{
  "d_model": 224,
  "n_head": 4,
  "n_kv_head": 1,
  "rope_fraction": 1.0,
  "parallel_block": false,
  "beta1": 0.9,
  "beta2": 0.99,
  "lr_head": 0.00626,
  "decay_shape": "linear",
  "final_lr_fraction": 0.0,
  "dataset": "wikipedia_en"
}
MLP neurons of a small language model. Each row is named by its layer, matrix (gate and up: input weights) and neuron, and shows model dimensions 64-159. Each number is 50 + 12 x the weight over its row's rms, rounded and kept within 0 to 99. A neuron's up and down rows have the sign that makes its largest values positive.
After each neuron's rows, "fires on" lists the tokens most often at its 100 highest values on Wikipedia text that the model never trained on.

L9.gate350:53 27 47 31 62 29 63 57 46 59 43 31 62 45 59 56 36 51 41 48 29 54 52 58 56 52 56 41 49 28 51 47 71 28 65 36 51 41 60 51 54 50 42 40 38 44 56 46 57 51 38 56 52 50 65 52 44 71 65 38 60 41 42 46 61 51 39 64 30 55 41 43 72 56 53 47 40 57 61 23 70 57 50 75 42 30 46 69 48 67 49 58 58 37 61 53
L9.up350:42 37 44 53 65 59 50 44 46 41 52 53 42 42 46 55 53 47 60 40 54 44 41 44 41 54 40 38 56 46 45 42 51 26 63 44 44 36 57 49 54 41 13 38 37 49 39 38 41 51 73 59 67 49 51 55 41 57 60 38 49 29 55 45 64 49 47 44 49 61 41 43 47 54 52 42 33 69 43 53 65 60 47 44 58 36 60 68 67 65 46 39 53 39 65 64
fires on: " ", "19", " fl", " (", "18"

L10.gate195:62 31 61 41 42 47 45 43 59 55 62 35 63 51 48 51 44 36 71 40 47 52 69 52 43 54 41 54 50 41 50 39 22 56 53 65 41 39 45 49 44 83 35 52 46 43 37 56 45 72 55 50 58 33 60 61 54 57 62 79 25 53 59 43 31 27 62 54 52 54 65 45 43 44 29 35 50 53 58 33 43 57 58 61 34 54 21 35 74 45 64 46 61 56 39 66
L10.up195:54 49 66 59 43 49 47 52 43 39 51 41 55 61 60 50 42 41 62 52 50 34 58 42 62 44 50 48 51 29 46 22 45 47 54 57 45 47 37 57 52 58 38 48 31 60 62 51 41 46 68 25 52 62 70 45 40 61 64 46 27 59 46 55 50 41 50 16 43 29 48 52 63 25 19 37 59 34 65 55 52 49 27 58 34 40 31 39 48 28 46 59 58 57 52 32
fires on: ",", "%"

L9.gate575:46 48 62 52 59 52 43 47 55 38 47 63 63 54 31 57 33 56 42 39 42 42 57 33 45 43 54 51 60 21 57 52 43 28 53 51 50 35 60 69 30 53 77 26 44 45 42 58 54 56 66 33 50 61 44 43 58 53 73 56 34 39 52 46 39 51 31 36 52 35 27 70 52 59 51 54 37 45 44 51 47 53 34 66 44 56 62 50 45 59 62 35 58 46 50 40
L9.up575:50 62 42 47 37 28 31 64 54 38 64 59 58 41 59 41 46 39 55 50 35 57 68 79 43 74 67 34 54 20 67 50 50 41 81 49 54 37 46 54 58 27 54 71 30 69 65 47 57 46 72 46 40 42 66 56 41 32 48 57 32 40 57 33 53 68 35 38 76 43 45 52 46 78 60 54 48 37 42 56 28 53 56 36 50 72 41 49 38 46 57 33 58 40 59 63
fires on: " pro", "un", "ron", " I", "om", " State"

L9.gate561:83 33 64 25 41 65 39 61 55 47 42 53 50 61 68 52 41 53 58 31 47 31 58 61 51 60 46 51 47 39 40 52 44 61 32 52 51 62 55 62 44 63 43 64 60 45 34 53 56 60 62 42 51 61 63 39 71 57 48 64 67 47 64 51 39 48 56 50 54 42 58 38 60 40 57 35 60 65 46 49 43 41 39 43 43 54 43 27 63 50 27 72 76 57 56 65
L9.up561:64 35 54 33 59 34 59 57 43 59 44 43 62 69 49 31 51 34 50 31 22 30 46 64 41 52 57 60 44 38 44 56 20 58 52 43 80 65 51 52 35 48 34 35 61 23 51 54 70 54 47 43 50 45 56 51 45 67 31 49 46 50 49 56 50 39 65 30 49 44 49 45 56 40 51 63 52 40 46 42 42 35 83 46 44 54 58 41 12 59 34 40 56 51 60 39
fires on: "-", ","

L2.gate390:49 35 77 60 64 53 37 74 36 50 54 21 65 55 41 62 49 29 46 40 40 53 37 50 55 37 24 55 37 46 59 35 57 42 64 72 48 57 47 45 40 38 56 57 16 35 54 45 46 48 30 47 53 70 35 50 79 54 52 59 81 56 45 62 42 59 38 59 48 81 35 53 52 51 39 47 63 40 49 61 43 51 46 51 50 55 72 40 68 64 54 45 25 32 45 74
L2.up390:38 56 43 54 35 49 68 55 49 54 61 59 45 48 54 40 49 42 57 40 57 54 50 27 81 76 49 47 29 46 59 48 41 42 54 78 27 39 53 63 50 45 44 60 53 56 27 26 61 41 43 16 47 76 47 71 37 48 56 51 33 42 48 35 43 56 48 47 50 51 56 48 38 64 38 53 63 43 61 69 34 55 45 52 48 23 47 30 56 41 72 73 55 36 51 35
fires on: " author", " footballer", " architect", " techn", " aud", " films"

L5.gate99:62 41 74 33 50 52 61 43 57 61 42 43 83 55 38 60 47 46 39 31 43 50 52 51 59 61 64 53 50 69 40 24 41 39 63 54 60 43 72 51 53 45 43 44 49 32 46 54 37 41 26 65 54 52 39 40 61 43 48 43 44 42 29 45 63 57 50 39 35 61 46 54 33 63 70 58 41 44 48 44 49 44 64 49 54 45 38 38 68 42 57 57 63 46 53 37
L5.up99:54 41 59 38 45 47 63 26 62 52 54 59 40 55 60 61 41 67 43 34 61 59 58 53 63 68 51 51 54 35 43 70 60 61 46 62 66 72 45 54 63 57 47 81 27 55 49 53 30 46 47 59 48 77 71 44 57 55 38 58 52 47 49 66 56 53 48 44 44 51 55 39 56 50 58 47 45 55 25 28 40 15 51 52 69 54 49 35 47 58 39 68 53 68 23 59
fires on: "ra", "b", "c", "re", "on", " of"

L2.gate357:71 46 67 33 69 50 25 46 57 50 36 49 38 46 66 69 49 31 47 45 35 42 53 67 57 50 53 37 37 38 62 65 50 45 33 39 66 52 45 43 48 52 46 61 44 48 45 62 49 58 47 55 50 50 77 53 38 58 63 26 64 55 54 42 71 49 45 51 50 48 43 36 56 46 67 41 35 39 43 39 46 64 35 71 46 43 39 62 49 62 50 51 56 43 38 52
L2.up357:49 30 41 56 57 20 49 63 58 64 52 62 63 53 42 40 35 59 64 46 49 45 64 49 38 49 11 64 65 58 60 60 46 35 48 47 38 50 69 52 41 22 59 49 56 64 51 56 15 47 30 49 54 51 44 48 60 42 41 51 40 47 45 45 37 34 40 64 50 67 38 50 51 50 62 61 55 60 48 40 67 56 43 72 56 41 59 46 44 74 51 40 37 62 75 65
fires on: "=", " down", "outh", "uts", "for", "unn"

L2.gate93:80 79 62 54 62 68 47 64 53 49 44 36 58 68 27 62 37 50 29 45 41 35 47 65 27 52 28 70 31 67 62 51 61 48 48 58 38 30 41 44 60 35 29 28 48 50 56 44 43 72 38 52 78 48 57 53 34 53 41 44 58 33 57 39 49 54 56 69 51 31 57 36 60 55 60 44 51 38 48 53 36 39 55 47 53 52 48 41 61 52 65 51 58 69 71 51
L2.up93:68 72 58 62 61 67 51 63 55 54 66 30 45 61 39 38 41 48 46 56 43 31 45 69 37 59 25 64 29 88 66 52 49 44 41 58 30 41 58 59 54 28 43 35 47 55 45 61 37 62 38 40 65 64 63 56 25 64 50 59 51 29 54 35 58 60 50 56 40 59 55 47 54 64 50 56 43 44 54 57 43 39 61 54 34 59 59 28 42 45 67 70 45 74 78 57
fires on: " St", " res", " pres", " Res", " Saint"

L10.gate462:42 59 53 40 53 60 47 60 64 64 40 50 61 60 27 57 33 59 64 27 57 44 54 45 46 47 80 39 32 42 30 54 71 61 74 65 60 43 58 60 49 37 51 69 66 36 41 49 30 47 48 48 37 49 64 59 41 59 33 44 32 45 53 48 33 29 63 13 67 71 52 55 64 33 52 44 55 66 56 49 66 56 42 80 70 33 50 35 52 43 35 58 54 55 54 49
L10.up462:50 58 39 44 63 58 54 47 41 52 54 52 74 68 61 45 45 52 62 64 37 54 52 39 41 32 69 46 50 27 68 36 34 49 36 47 43 49 40 51 57 33 69 47 63 46 46 74 40 60 47 50 42 47 72 53 30 39 44 38 48 17 50 67 40 43 60 46 46 37 37 32 65 29 71 51 26 59 48 48 42 53 31 52 48 69 57 59 52 33 37 49 55 47 54 52
fires on: " |", "N", " ", " USA", "port"

L9.gate168:64 54 73 37 51 56 55 49 61 55 51 51 47 58 72 45 49 54 45 43 32 55 49 68 54 49 47 31 56 24 73 47 44 62 43 65 56 35 29 58 39 44 49 74 35 32 56 70 47 52 45 48 52 41 56 65 56 67 39 57 42 42 32 49 37 54 50 61 67 53 33 71 64 53 56 62 52 71 47 41 63 62 60 38 54 55 46 45 50 50 48 49 42 39 41 47
L9.up168:38 60 41 59 52 46 62 36 38 41 51 57 76 53 54 43 76 47 49 43 61 45 49 30 45 44 42 38 60 45 64 53 55 76 43 76 58 45 34 49 40 50 34 62 49 40 60 48 60 61 23 46 53 44 57 67 44 58 43 50 32 64 43 51 45 57 50 54 47 47 55 53 53 65 34 46 44 69 35 39 37 59 69 41 34 68 43 46 52 47 33 46 50 45 59 66
fires on: " |", "/", " |\n", " Democratic", "u", "l"

L4.gate436:50 60 47 40 46 53 59 43 49 59 37 52 53 55 61 60 67 49 33 54 67 50 13 69 68 43 44 35 70 45 49 48 45 43 43 30 33 30 21 49 39 58 47 51 50 30 52 65 53 37 39 36 53 40 63 50 58 43 58 34 53 47 55 43 43 64 48 67 47 52 58 58 34 24 45 55 62 61 61 41 30 63 64 50 47 44 39 53 59 74 62 62 55 57 61 36
L4.up436:54 52 36 43 54 39 43 62 56 15 33 54 68 47 36 46 53 49 50 50 63 50 42 52 41 56 52 50 44 73 77 56 47 41 68 51 54 40 66 21 56 39 43 67 56 71 57 54 48 43 63 53 64 45 45 50 21 48 47 36 52 72 45 46 20 50 66 34 32 40 69 60 63 76 54 68 49 55 58 46 69 45 38 39 65 45 52 40 45 43 46 85 36 40 55 37
fires on: "al", "dy", "i", " C", "ar", "t"

L5.gate463:40 55 30 45 47 70 51 53 58 54 46 34 44 54 45 43 53 66 58 39 51 50 49 55 33 49 25 37 48 60 64 56 52 42 59 43 56 72 59 63 39 60 62 52 49 66 68 63 68 50 58 54 27 59 50 55 35 65 50 61 60 69 61 38 59 41 60 43 46 53 31 57 55 38 59 34 36 58 41 64 48 48 34 39 42 45 58 49 46 49 61 53 52 56 38 50
L5.up463:53 65 40 63 53 50 29 69 48 64 61 63 73 36 49 57 73 59 67 34 29 45 50 64 56 61 63 37 35 53 42 49 39 63 67 54 78 53 73 54 56 43 56 30 44 51 46 52 62 62 46 49 43 40 51 49 49 71 31 53 52 64 49 38 40 49 40 33 78 57 41 45 53 52 61 46 65 63 57 30 69 32 49 52 37 57 52 78 42 49 55 41 43 27 46 56
fires on: " to", "in", " in", "er", "u"

L6.gate123:68 41 61 43 47 51 61 69 37 64 32 45 40 38 50 76 43 56 49 42 77 57 46 59 63 31 27 47 37 41 42 64 51 57 63 59 78 37 58 45 45 71 60 50 61 47 62 75 29 72 54 59 34 75 48 29 54 50 45 61 39 61 47 53 55 41 33 48 55 39 42 47 35 50 60 53 53 47 42 47 53 46 44 52 40 47 68 55 61 27 49 43 60 45 53 60
L6.up123:32 49 37 50 44 61 38 63 54 43 48 63 28 53 54 29 44 65 49 43 46 35 48 42 50 42 63 31 37 45 23 46 57 44 40 51 62 70 38 59 49 62 68 61 42 44 41 45 52 79 54 27 58 55 51 77 38 33 26 40 76 78 49 39 56 42 38 48 46 44 39 76 55 47 28 42 54 54 59 59 43 56 46 38 54 48 77 56 64 48 40 54 49 42 61 47
fires on: "ar", "al", "h", "y", "an", "0"

L5.gate471:37 57 25 62 25 33 57 41 68 63 47 40 42 64 61 70 67 24 58 38 54 81 56 53 47 52 72 61 33 50 46 20 63 39 57 59 68 75 38 64 52 68 55 29 45 51 47 44 34 52 70 68 26 50 61 35 67 51 46 51 38 48 57 49 55 68 52 49 28 37 57 59 59 40 56 48 52 44 54 42 53 63 70 62 41 36 60 22 54 41 66 43 69 45 40 47
L5.up471:47 52 68 62 53 59 29 50 29 46 40 60 57 56 42 57 70 53 52 58 61 52 49 50 55 41 38 32 49 34 69 54 50 46 58 44 50 34 60 44 37 34 62 31 42 33 45 50 62 71 69 37 70 30 43 47 64 51 34 45 60 09 43 53 59 29 70 63 52 73 66 47 42 49 61 33 59 35 63 59 47 41 62 42 44 56 52 42 68 56 61 48 29 41 62 60
fires on: "or", "ion", "our", "ul", "ested", "er"

L5.gate534:50 47 71 51 66 42 74 38 47 47 40 45 41 63 47 55 52 43 40 58 63 52 39 62 57 43 38 42 59 47 50 64 58 55 38 65 42 12 34 20 41 37 54 78 48 44 72 56 41 33 61 33 72 54 44 54 46 44 54 40 48 47 46 64 54 59 31 54 80 39 58 49 54 32 58 75 43 62 46 32 45 49 58 66 44 36 21 60 46 43 50 39 35 62 69 71
L5.up534:37 42 53 60 30 64 46 26 47 53 25 61 40 54 47 35 37 38 46 48 56 39 58 50 48 63 44 64 85 49 41 52 43 32 28 58 47 48 53 56 54 52 48 38 76 29 49 45 42 55 36 48 74 41 46 64 39 57 51 65 32 69 47 38 44 50 36 75 51 46 33 39 58 58 53 51 59 54 28 27 47 50 44 43 52 50 42 52 48 55 50 18 34 49 46 56
fires on: " |", "e", "–"

L2.gate200:66 56 53 33 53 50 46 57 63 32 63 26 67 32 58 57 83 43 70 28 22 41 66 45 59 47 40 55 50 62 73 47 45 46 61 67 44 43 57 60 46 58 41 69 34 51 44 60 54 55 47 42 41 34 59 49 62 71 45 56 53 40 42 62 35 44 47 55 69 36 58 50 53 62 60 42 55 61 46 61 48 55 58 53 57 39 51 53 57 43 60 53 43 22 34 67
L2.up200:83 44 51 51 44 45 62 47 60 26 57 54 60 53 43 44 52 41 67 35 47 54 47 32 37 43 41 44 45 58 54 48 42 62 47 72 35 43 51 41 32 54 27 42 67 50 25 35 66 47 31 45 41 49 71 67 54 40 67 55 27 41 74 22 37 44 69 39 44 35 39 62 30 57 46 62 52 47 40 34 60 54 43 47 51 42 43 24 38 48 58 56 43 63 48 60
fires on: " author", " poet", "ologist", " footballer", " architect", "airman"

L6.gate82:59 64 39 48 45 27 32 68 39 46 58 75 58 58 30 65 51 49 55 52 47 55 48 37 60 36 57 45 27 46 69 41 56 74 56 34 42 50 50 43 61 45 34 55 60 54 67 51 56 69 37 30 50 44 43 49 57 59 51 52 34 50 64 58 47 55 45 42 61 44 63 38 55 32 46 50 66 56 54 56 55 29 47 59 54 37 49 42 47 55 65 36 21 55 55 40
L6.up82:49 75 48 33 47 39 60 51 51 34 40 50 56 63 50 48 39 55 39 40 42 54 43 37 61 25 47 39 22 58 37 49 50 61 42 39 53 50 47 59 75 59 59 59 59 32 52 51 52 66 63 58 48 52 39 43 78 44 47 39 47 34 66 51 73 81 47 44 41 57 48 39 47 45 50 30 26 45 44 59 28 47 56 54 54 59 53 79 43 48 56 48 37 19 68 25
fires on: "od", "iel", " Raj", "ol", "aj", "ik"

L9.gate157:45 58 48 52 54 50 31 70 41 51 50 66 58 47 68 58 55 72 41 26 63 59 30 68 51 55 53 61 45 51 44 48 44 46 49 36 68 35 54 69 38 54 54 45 68 68 47 51 57 54 37 31 46 35 41 36 41 74 54 54 56 77 41 60 42 53 65 67 40 33 51 44 53 44 56 49 52 43 45 65 59 50 55 47 57 53 46 47 42 43 56 81 64 53 52 43
L9.up157:53 50 61 32 49 48 33 64 60 43 62 54 49 31 60 38 54 64 64 26 43 44 42 48 46 73 63 51 59 61 48 43 52 23 67 33 42 60 58 33 38 54 34 47 51 62 33 32 37 31 57 54 53 49 63 47 34 76 50 61 66 47 53 49 45 49 68 33 34 40 80 36 60 43 56 58 50 62 36 60 77 27 56 42 52 66 63 40 50 34 59 93 47 36 44 37
fires on: ".", ".\n\n", "ic", "i", "a", "t"

L5.gate59:38 66 55 40 20 62 69 47 42 70 33 42 45 46 36 52 56 52 56 44 57 62 37 49 42 56 57 40 58 64 35 37 41 35 39 42 59 39 66 48 36 65 53 51 47 27 26 55 39 49 40 44 70 68 53 53 79 51 25 49 49 22 61 57 61 52 50 49 43 76 45 80 48 57 53 69 43 42 50 48 57 48 45 39 45 48 59 44 43 64 56 29 49 58 39 57
L5.up59:38 44 34 43 44 47 60 34 69 48 51 74 56 50 64 29 32 73 61 56 45 45 73 35 45 54 66 39 52 61 39 56 42 53 44 44 50 60 43 55 67 36 63 42 38 51 64 50 28 34 73 56 49 49 76 57 47 61 67 61 33 63 63 50 63 42 60 26 38 39 49 24 47 43 65 67 50 44 67 45 55 28 56 51 45 37 52 44 56 65 48 34 40 44 51 37
fires on: "on", "sc", "c", "um", "one", "ly"

L9.gate445:67 54 53 49 51 55 72 63 49 41 41 24 68 38 43 57 43 63 46 57 45 29 69 35 41 52 19 44 49 49 48 52 83 48 31 56 57 69 51 43 43 52 20 67 51 48 49 39 40 50 45 65 62 48 53 48 50 75 55 67 22 59 66 49 66 45 61 56 58 46 57 46 39 30 74 54 59 50 38 55 34 41 47 40 31 52 38 46 55 30 46 42 69 52 50 64
L9.up445:56 56 57 53 41 63 41 43 42 52 58 58 38 51 54 38 62 64 51 45 51 50 73 64 90 52 31 54 41 58 33 58 49 27 48 70 38 52 61 51 55 53 61 44 55 32 21 74 41 42 41 64 62 26 50 54 52 70 28 80 39 45 45 48 47 51 64 54 60 50 34 42 47 43 78 61 62 60 58 45 27 51 44 49 57 55 34 69 45 68 48 60 45 37 53 59
fires on: "–", "20", " v", "im", " ", "oc"

L4.gate550:62 57 51 50 66 60 41 57 47 55 53 59 42 41 59 56 47 38 78 52 32 61 31 56 76 36 37 44 30 41 44 73 61 38 54 34 45 45 69 38 34 47 67 74 57 70 47 87 49 47 41 58 54 55 71 54 58 50 42 58 54 44 53 59 47 31 54 71 59 36 68 36 40 49 39 56 82 51 63 55 50 37 52 37 31 40 51 45 62 42 60 34 43 46 48 34
L4.up550:56 55 42 44 33 50 41 40 71 53 57 65 42 56 52 56 64 69 55 41 53 51 56 47 56 35 54 36 38 66 58 47 37 51 65 47 45 58 45 70 81 56 39 40 36 50 30 71 48 57 66 43 49 62 47 42 59 46 39 62 66 54 53 47 51 48 69 41 45 58 68 52 47 34 54 45 70 72 60 58 51 38 40 43 48 49 45 49 44 52 44 33 56 56 53 48
fires on: "al", "e", "at", "en", "h", "ach"

L2.gate151:56 56 63 52 64 33 34 53 53 49 29 41 55 43 58 54 53 44 54 38 49 34 54 61 42 51 31 57 28 54 61 59 31 51 46 52 34 33 44 37 57 73 66 36 68 42 61 56 44 56 59 79 52 65 60 44 35 58 39 55 32 60 57 54 33 38 34 52 43 55 44 50 51 54 60 50 51 44 39 51 46 61 49 60 72 56 47 40 55 55 44 55 59 83 71 60
L2.up151:67 52 41 41 81 55 52 45 53 66 45 44 57 32 64 59 56 35 53 44 35 52 30 66 38 39 37 51 30 49 45 58 45 56 53 54 30 21 53 25 42 59 58 45 47 42 59 44 53 42 52 74 36 67 66 53 26 46 43 42 52 46 60 69 38 63 50 58 54 45 55 46 48 55 55 53 63 43 54 64 44 67 38 37 64 66 64 52 43 61 41 73 57 55 74 61
fires on: " res", " pres", " Res", " red", "Res", " Red"

L6.gate106:42 50 20 50 52 62 60 49 63 47 44 50 41 38 56 61 51 48 69 53 54 44 24 50 46 57 43 55 69 41 36 43 54 38 48 54 47 56 68 55 41 42 55 65 29 27 46 46 62 51 56 51 69 34 30 48 60 39 48 30 43 32 48 63 45 47 49 41 52 46 48 56 38 50 51 48 38 44 41 44 50 76 51 25 59 53 44 45 65 68 37 31 39 44 53 58
L6.up106:29 58 48 36 49 30 53 56 33 63 72 36 58 32 48 37 46 72 83 29 52 51 45 63 34 40 60 53 58 46 52 40 62 45 20 28 54 40 44 47 42 31 46 71 53 34 42 54 62 48 46 60 36 39 26 54 57 48 29 35 44 43 36 63 46 47 39 42 58 63 38 44 41 32 57 45 45 56 43 52 51 48 69 69 52 44 40 73 31 34 56 29 25 34 55 51
fires on: "it", "let", "art", "ac", "ult", "orn"

L6.gate90:59 45 69 33 73 44 29 48 66 42 34 34 66 41 77 67 65 49 30 41 48 36 56 45 31 43 78 25 46 50 58 62 48 52 67 52 46 45 31 50 47 64 48 56 25 36 58 50 63 56 36 29 70 49 63 55 33 55 65 54 39 77 35 36 37 71 74 52 62 69 35 38 77 46 55 54 31 78 41 53 55 62 52 56 44 56 62 56 37 60 36 43 50 39 57 62
L6.up90:61 76 41 46 57 50 37 49 52 47 65 60 65 24 62 60 63 46 48 35 67 50 52 60 43 36 70 32 59 43 49 57 54 29 82 57 31 51 36 41 59 45 41 27 44 60 30 18 73 34 55 49 60 60 44 65 28 49 42 48 39 71 42 46 42 64 57 53 55 66 44 45 62 56 40 33 23 71 58 38 49 50 37 44 64 70 71 53 24 53 61 63 33 40 69 53
fires on: " ", "19", " K", " h", " J"

L6.gate532:34 45 53 36 33 66 62 33 40 53 21 32 54 69 30 35 44 60 68 40 67 50 57 53 72 56 63 45 52 52 37 56 44 56 60 47 60 55 53 46 59 72 43 62 65 52 38 47 48 77 56 73 45 49 67 35 48 50 67 35 39 32 53 46 55 60 56 49 43 53 66 55 38 53 46 40 56 50 45 80 12 59 54 60 53 28 39 31 51 53 64 49 58 46 42 22
L6.up532:39 35 76 42 49 59 62 42 46 70 54 43 36 65 39 27 38 52 60 72 64 48 57 52 59 50 41 57 43 51 50 43 54 54 50 66 51 48 52 63 54 44 50 64 72 59 45 38 38 40 45 35 51 58 74 39 58 41 59 57 70 38 52 57 64 55 66 49 43 57 69 46 54 68 31 51 43 48 55 60 27 49 52 50 46 41 48 55 60 79 55 58 47 64 50 61
fires on: "ce", " co", "se", "are", "one", "ue"

L6.gate380:45 48 58 34 73 38 56 39 54 58 53 54 43 34 44 57 45 49 61 60 59 37 38 32 48 55 41 57 50 67 62 72 49 45 86 59 67 40 31 44 60 34 38 35 64 44 62 37 38 43 53 56 51 44 45 39 57 46 59 47 55 82 51 56 39 25 45 75 43 50 60 26 35 52 70 49 57 56 46 18 55 60 47 67 46 23 41 63 59 60 47 45 37 60 41 63
L6.up380:62 62 32 41 39 38 66 41 31 63 43 33 58 31 63 54 38 48 45 47 75 56 44 38 52 26 58 65 44 27 35 65 36 52 63 56 56 38 72 20 68 61 54 42 63 49 46 44 69 56 54 61 66 47 48 44 52 44 54 43 66 41 63 55 53 47 52 48 46 38 52 59 28 51 62 42 37 38 34 53 49 72 50 57 48 39 36 54 62 64 60 41 64 45 56 54
fires on: "al", "ional", "ent", "04", "id"

L10.gate427:40 54 29 46 47 54 56 45 52 45 29 40 77 36 56 58 30 43 53 39 41 58 44 58 59 32 41 34 26 45 47 66 50 45 49 51 57 46 68 29 61 44 46 64 50 62 47 59 48 48 40 59 57 42 54 36 70 37 44 48 62 35 60 38 50 58 53 37 63 70 59 60 50 67 42 74 32 51 32 40 64 72 57 46 42 61 67 40 63 47 68 57 66 63 28 46
L10.up427:48 53 39 63 28 48 79 58 48 42 25 42 68 43 49 44 50 55 32 42 50 41 51 43 65 62 39 36 24 39 72 17 46 53 56 34 59 37 49 57 58 46 48 57 20 42 64 31 60 53 67 44 64 62 38 66 67 70 36 54 53 33 43 59 50 53 38 45 55 51 43 54 54 58 36 74 39 57 59 60 49 41 51 60 44 64 65 51 30 52 34 50 31 50 41 38
fires on: " g", "ey", "ib", "b", "ec", "og"

L4.gate389:42 58 29 49 38 28 47 39 30 48 46 69 50 43 39 54 15 51 22 44 60 35 49 38 41 22 47 51 55 50 48 34 47 62 40 49 68 55 71 57 68 62 45 45 46 46 41 52 56 62 69 44 45 73 49 55 50 67 40 32 69 48 47 52 65 65 55 53 52 42 63 50 32 64 54 70 47 46 43 48 41 56 72 66 37 52 41 42 70 42 72 42 68 69 49 45
L4.up389:46 42 30 62 45 45 53 18 21 59 52 55 54 57 50 54 30 46 45 38 56 46 43 43 35 37 51 43 47 49 60 48 44 40 77 62 21 50 54 53 33 40 48 56 36 63 66 46 42 53 55 55 54 40 32 50 55 68 61 34 36 29 44 52 48 36 63 57 69 69 50 60 42 36 85 56 49 52 39 53 28 42 57 45 61 32 56 66 39 58 49 56 38 57 51 50
fires on: "y", "es", "is", "or", "ion", " of"

L2.gate31:41 42 63 66 53 44 24 46 48 63 36 41 48 42 59 35 54 41 57 59 40 51 53 61 27 32 52 42 57 64 65 46 80 56 71 47 46 40 31 68 52 53 46 44 26 56 29 61 80 59 54 48 50 53 58 61 59 27 45 59 48 47 45 40 64 67 35 33 63 43 31 32 39 35 44 62 12 84 37 51 49 57 52 60 50 31 72 40 49 55 46 20 48 55 43 53
L2.up31:32 42 42 65 41 65 67 72 59 43 54 27 56 55 42 36 57 33 76 46 56 66 45 58 65 49 42 49 22 69 45 64 50 62 75 40 71 60 67 45 47 47 55 55 35 68 72 35 45 60 64 35 49 59 48 57 45 47 52 50 48 64 36 29 48 75 54 37 68 44 32 66 32 62 43 53 24 37 42 45 48 51 58 43 54 52 63 42 58 54 44 56 46 50 69 73
fires on: " two", ")", " roof", " three", " Sem", "19"

L5.gate17:31 59 48 63 41 19 63 62 34 68 50 52 35 57 55 49 54 67 61 59 50 51 54 15 44 41 32 47 58 33 51 31 35 56 62 58 45 47 41 59 29 59 65 48 49 47 45 50 38 53 53 34 51 38 67 54 56 43 34 51 46 44 31 55 52 40 45 45 55 50 55 46 46 22 58 61 57 63 36 51 57 47 56 61 25 59 33 51 47 73 63 57 36 53 53 46
L5.up17:53 57 59 63 57 49 42 47 41 52 60 73 61 48 45 50 41 40 60 34 47 42 40 67 50 65 38 48 58 38 40 39 42 33 51 54 36 66 66 69 43 58 79 67 74 62 54 59 41 47 29 38 36 60 66 29 50 80 59 42 50 60 52 31 46 33 48 70 45 61 22 58 63 65 62 65 52 62 56 43 22 51 57 46 54 28 49 58 49 53 53 47 53 54 51 50
fires on: " |", "00", "2", "0"

L5.gate114:58 51 45 40 64 36 40 36 52 26 41 45 33 31 53 54 64 34 35 46 52 41 61 57 41 37 42 54 39 77 51 45 47 23 61 43 54 42 39 43 49 44 49 42 18 61 53 55 50 56 36 55 68 44 50 35 54 47 64 65 45 58 25 62 43 50 40 73 61 47 54 41 63 45 49 49 40 34 62 41 52 61 53 72 17 40 71 58 41 70 60 43 52 46 63 59
L5.up114:60 62 56 52 47 41 43 48 53 44 49 48 59 43 45 53 46 47 45 51 56 38 61 65 41 42 58 56 68 51 48 40 42 44 41 49 54 23 61 33 60 54 45 47 55 50 60 28 42 62 46 53 52 47 41 58 60 51 24 51 30 50 43 49 56 40 47 78 57 61 44 28 56 61 70 38 26 53 35 54 50 40 65 51 43 42 25 42 19 42 55 43 45 51 82 48
fires on: ",", "19", " ", "20"

L5.gate566:49 48 55 59 60 27 37 41 37 57 50 59 77 57 40 48 54 80 51 53 56 50 43 40 41 52 50 50 46 46 51 56 50 52 48 43 68 48 52 66 50 75 67 58 68 23 24 84 30 26 41 42 61 58 58 39 47 65 62 65 42 63 66 34 45 60 37 39 51 41 41 53 48 45 54 58 41 57 55 29 37 52 68 33 44 56 57 30 59 45 48 37 71 54 41 51
L5.up566:63 68 52 66 39 57 55 69 59 43 51 35 56 50 53 54 69 61 41 40 58 43 55 61 45 67 46 58 77 54 31 30 72 60 37 50 41 61 45 69 49 51 43 37 51 51 49 33 73 59 70 57 52 54 36 53 63 67 43 25 43 66 67 65 32 66 51 51 70 40 43 56 38 41 38 27 52 49 46 49 69 36 56 15 66 76 52 37 51 37 43 65 61 71 56 38
fires on: "o", "a", ".", "u"